Weights of a small GPT-style language model, trained from scratch on English Wikipedia.
Architecture: RMSNorm before each block, untied embeddings, normalized queries and keys.
Training: a variant of Muon for these matrices, 185M tokens, 11268 steps.
MLP neurons of a small language model. Each row is named by its layer, matrix (gate and up: input weights) and neuron, and shows model dimensions 176-239. Each number is 50 + 10 x the weight over its row's rms, rounded and kept within 0 to 99. A neuron's up and down rows have the sign that makes its largest values positive.
After each neuron's rows, "fires on" lists the tokens most often at its 100 highest values on Wikipedia text that the model never trained on.

L5.gate358:41 44 48 49 60 51 33 34 51 51 41 44 60 61 72 38 34 53 67 53 66 35 45 58 53 52 41 45 68 42 60 63 41 53 58 50 45 38 73 45 48 61 42 54 49 56 54 43 46 49 38 51 56 37 74 39 57 55 36 47 40 43 50 48
L5.up358:45 58 50 49 40 63 49 47 34 25 40 48 25 64 50 44 43 61 56 54 41 44 41 61 42 51 64 45 62 56 58 52 44 64 50 49 43 44 47 42 43 59 26 50 58 47 55 54 41 40 46 51 63 36 41 56 57 73 53 59 60 39 54 32
fires on: "re", " re", "ear", " Re", "e", "at"

L6.gate479:44 48 57 60 31 26 40 52 59 39 56 38 44 40 53 40 38 52 59 51 61 39 48 43 51 49 56 35 47 44 40 62 60 60 51 74 33 53 53 46 39 43 54 57 39 35 54 63 43 49 42 47 44 39 51 48 68 40 51 49 77 48 29 48
L6.up479:61 57 45 47 49 53 41 45 48 45 40 46 50 61 51 50 62 38 44 55 59 60 36 46 51 63 47 27 37 43 39 55 45 70 66 49 51 52 67 46 50 44 42 49 38 43 48 65 46 52 32 30 37 63 47 50 53 69 68 51 50 45 61 61
fires on: "t", "us", "p", "ub", "ib", "h"

L6.gate659:32 51 25 53 66 68 57 54 46 53 45 27 67 36 55 28 58 40 62 47 59 31 62 48 43 56 33 56 36 37 49 39 47 35 35 41 61 48 50 66 50 49 71 59 52 60 60 41 50 41 55 39 53 39 60 54 45 58 52 40 67 46 61 55
L6.up659:67 42 57 69 64 57 49 40 61 38 46 21 65 63 29 48 49 53 74 57 35 35 41 51 53 56 40 49 45 59 48 26 56 54 64 51 59 49 48 47 34 58 33 53 46 54 32 50 42 51 63 52 73 35 36 44 45 41 62 38 41 62 48 44
fires on: " o", "h", " a", "ra", "or"

L6.gate553:45 54 43 46 43 31 64 44 41 66 55 53 43 30 55 37 39 46 59 62 67 45 49 60 54 52 63 45 50 53 53 51 43 57 60 46 50 53 60 47 41 56 50 45 40 28 53 37 61 39 41 30 20 28 54 53 45 52 51 66 52 33 49 54
L6.up553:65 53 44 52 52 29 58 54 61 46 52 36 52 55 54 52 58 51 46 37 43 38 55 38 58 48 36 54 39 63 42 66 43 36 42 53 62 54 43 43 45 39 51 53 58 45 39 52 45 38 60 49 54 43 40 41 42 61 27 42 48 45 58 52
fires on: "=="

L5.gate701:50 54 60 49 60 54 42 53 43 52 56 53 39 61 59 32 50 55 49 51 59 58 72 41 54 43 34 51 58 62 54 44 34 36 56 30 33 61 61 55 58 51 44 43 53 53 45 45 45 43 32 43 52 50 49 52 63 52 46 58 44 46 45 45
L5.up701:43 56 54 64 62 42 44 51 39 51 69 63 40 65 62 50 57 61 65 59 58 35 45 44 38 45 34 53 52 54 56 41 42 71 52 42 56 49 57 40 60 41 39 15 48 43 49 45 51 47 45 55 42 51 58 49 58 47 51 54 38 47 36 32
fires on: "est", "er", "u", "at", "ost", "e"

L6.gate649:40 35 43 23 49 48 46 57 47 35 59 57 71 72 60 48 52 63 38 43 38 57 51 52 45 73 38 54 56 62 41 40 67 54 38 62 57 57 53 38 64 45 75 52 62 63 67 69 60 50 28 50 55 52 44 50 52 57 49 53 45 40 44 45
L6.up649:32 49 55 50 68 65 57 38 48 56 32 57 62 65 44 35 48 43 31 43 72 45 68 41 52 64 48 40 61 61 38 42 31 57 38 59 66 72 43 26 60 58 60 43 55 51 43 52 52 62 47 49 55 57 49 40 53 51 52 60 51 58 73 45
fires on: " E", "ge", "er", " Al", "at", "r"

L6.gate175:60 53 36 37 53 44 60 42 51 63 53 75 59 54 55 46 38 34 55 40 49 42 48 46 38 53 41 37 52 41 52 59 59 52 62 28 41 54 36 46 47 44 58 38 46 68 33 59 57 36 57 41 54 51 46 70 46 64 41 46 62 55 44 36
L6.up175:66 50 75 45 60 55 52 56 50 55 57 38 46 49 53 27 49 41 59 55 40 49 56 40 54 52 45 60 37 55 57 56 57 47 60 43 52 60 46 51 57 51 49 49 48 61 32 40 47 49 33 66 55 37 40 67 42 47 44 59 45 57 45 37
fires on: "ed", "es", "s", "ing"

L6.gate242:54 38 31 57 54 40 48 53 45 49 41 59 34 50 32 46 49 44 64 73 39 53 58 48 40 45 47 45 54 52 52 55 58 51 62 33 65 51 61 57 44 32 45 26 36 68 57 42 53 46 65 38 62 70 42 48 59 52 48 49 42 50 34 43
L6.up242:52 52 49 74 50 63 50 68 46 65 56 31 60 59 61 44 61 33 49 44 56 53 66 66 50 58 60 43 46 64 47 53 63 34 64 44 49 50 40 49 34 48 29 35 50 44 63 56 42 55 56 42 60 45 43 53 54 58 45 50 41 56 53 64
fires on: "ed", "ing", " to", "id", "s"

L6.gate327:56 43 55 57 36 59 46 41 55 66 64 55 58 53 23 32 53 33 34 45 50 48 54 62 40 53 44 45 66 58 48 58 62 55 50 38 46 60 57 56 45 52 46 52 32 42 39 66 46 38 45 34 62 45 43 50 55 52 37 36 53 66 47 63
L6.up327:65 48 44 50 47 48 66 45 58 52 41 54 55 43 60 56 51 48 47 54 46 40 59 38 59 40 32 50 43 46 48 52 58 50 47 39 51 42 56 57 48 60 61 23 39 63 61 70 24 47 62 35 50 27 27 29 47 57 74 43 61 61 69 42
fires on: "ik", "il", "ut", "iv", "ic", "ec"

L6.gate385:37 46 43 59 50 63 47 31 62 46 37 70 55 43 43 35 57 50 46 46 54 35 45 54 59 45 39 64 37 60 39 41 37 65 56 45 55 61 56 50 46 40 55 56 73 50 52 61 61 72 41 38 41 46 33 48 58 33 54 38 71 40 41 52
L6.up385:54 44 45 33 26 57 43 46 52 47 39 38 60 39 55 58 50 32 54 56 49 36 40 55 45 45 53 32 50 43 34 65 40 57 59 57 38 33 51 60 36 40 55 41 40 65 26 68 39 69 45 43 48 53 40 64 29 43 43 55 61 50 63 63
fires on: "t", " of", "out", "uring", "an", "ib"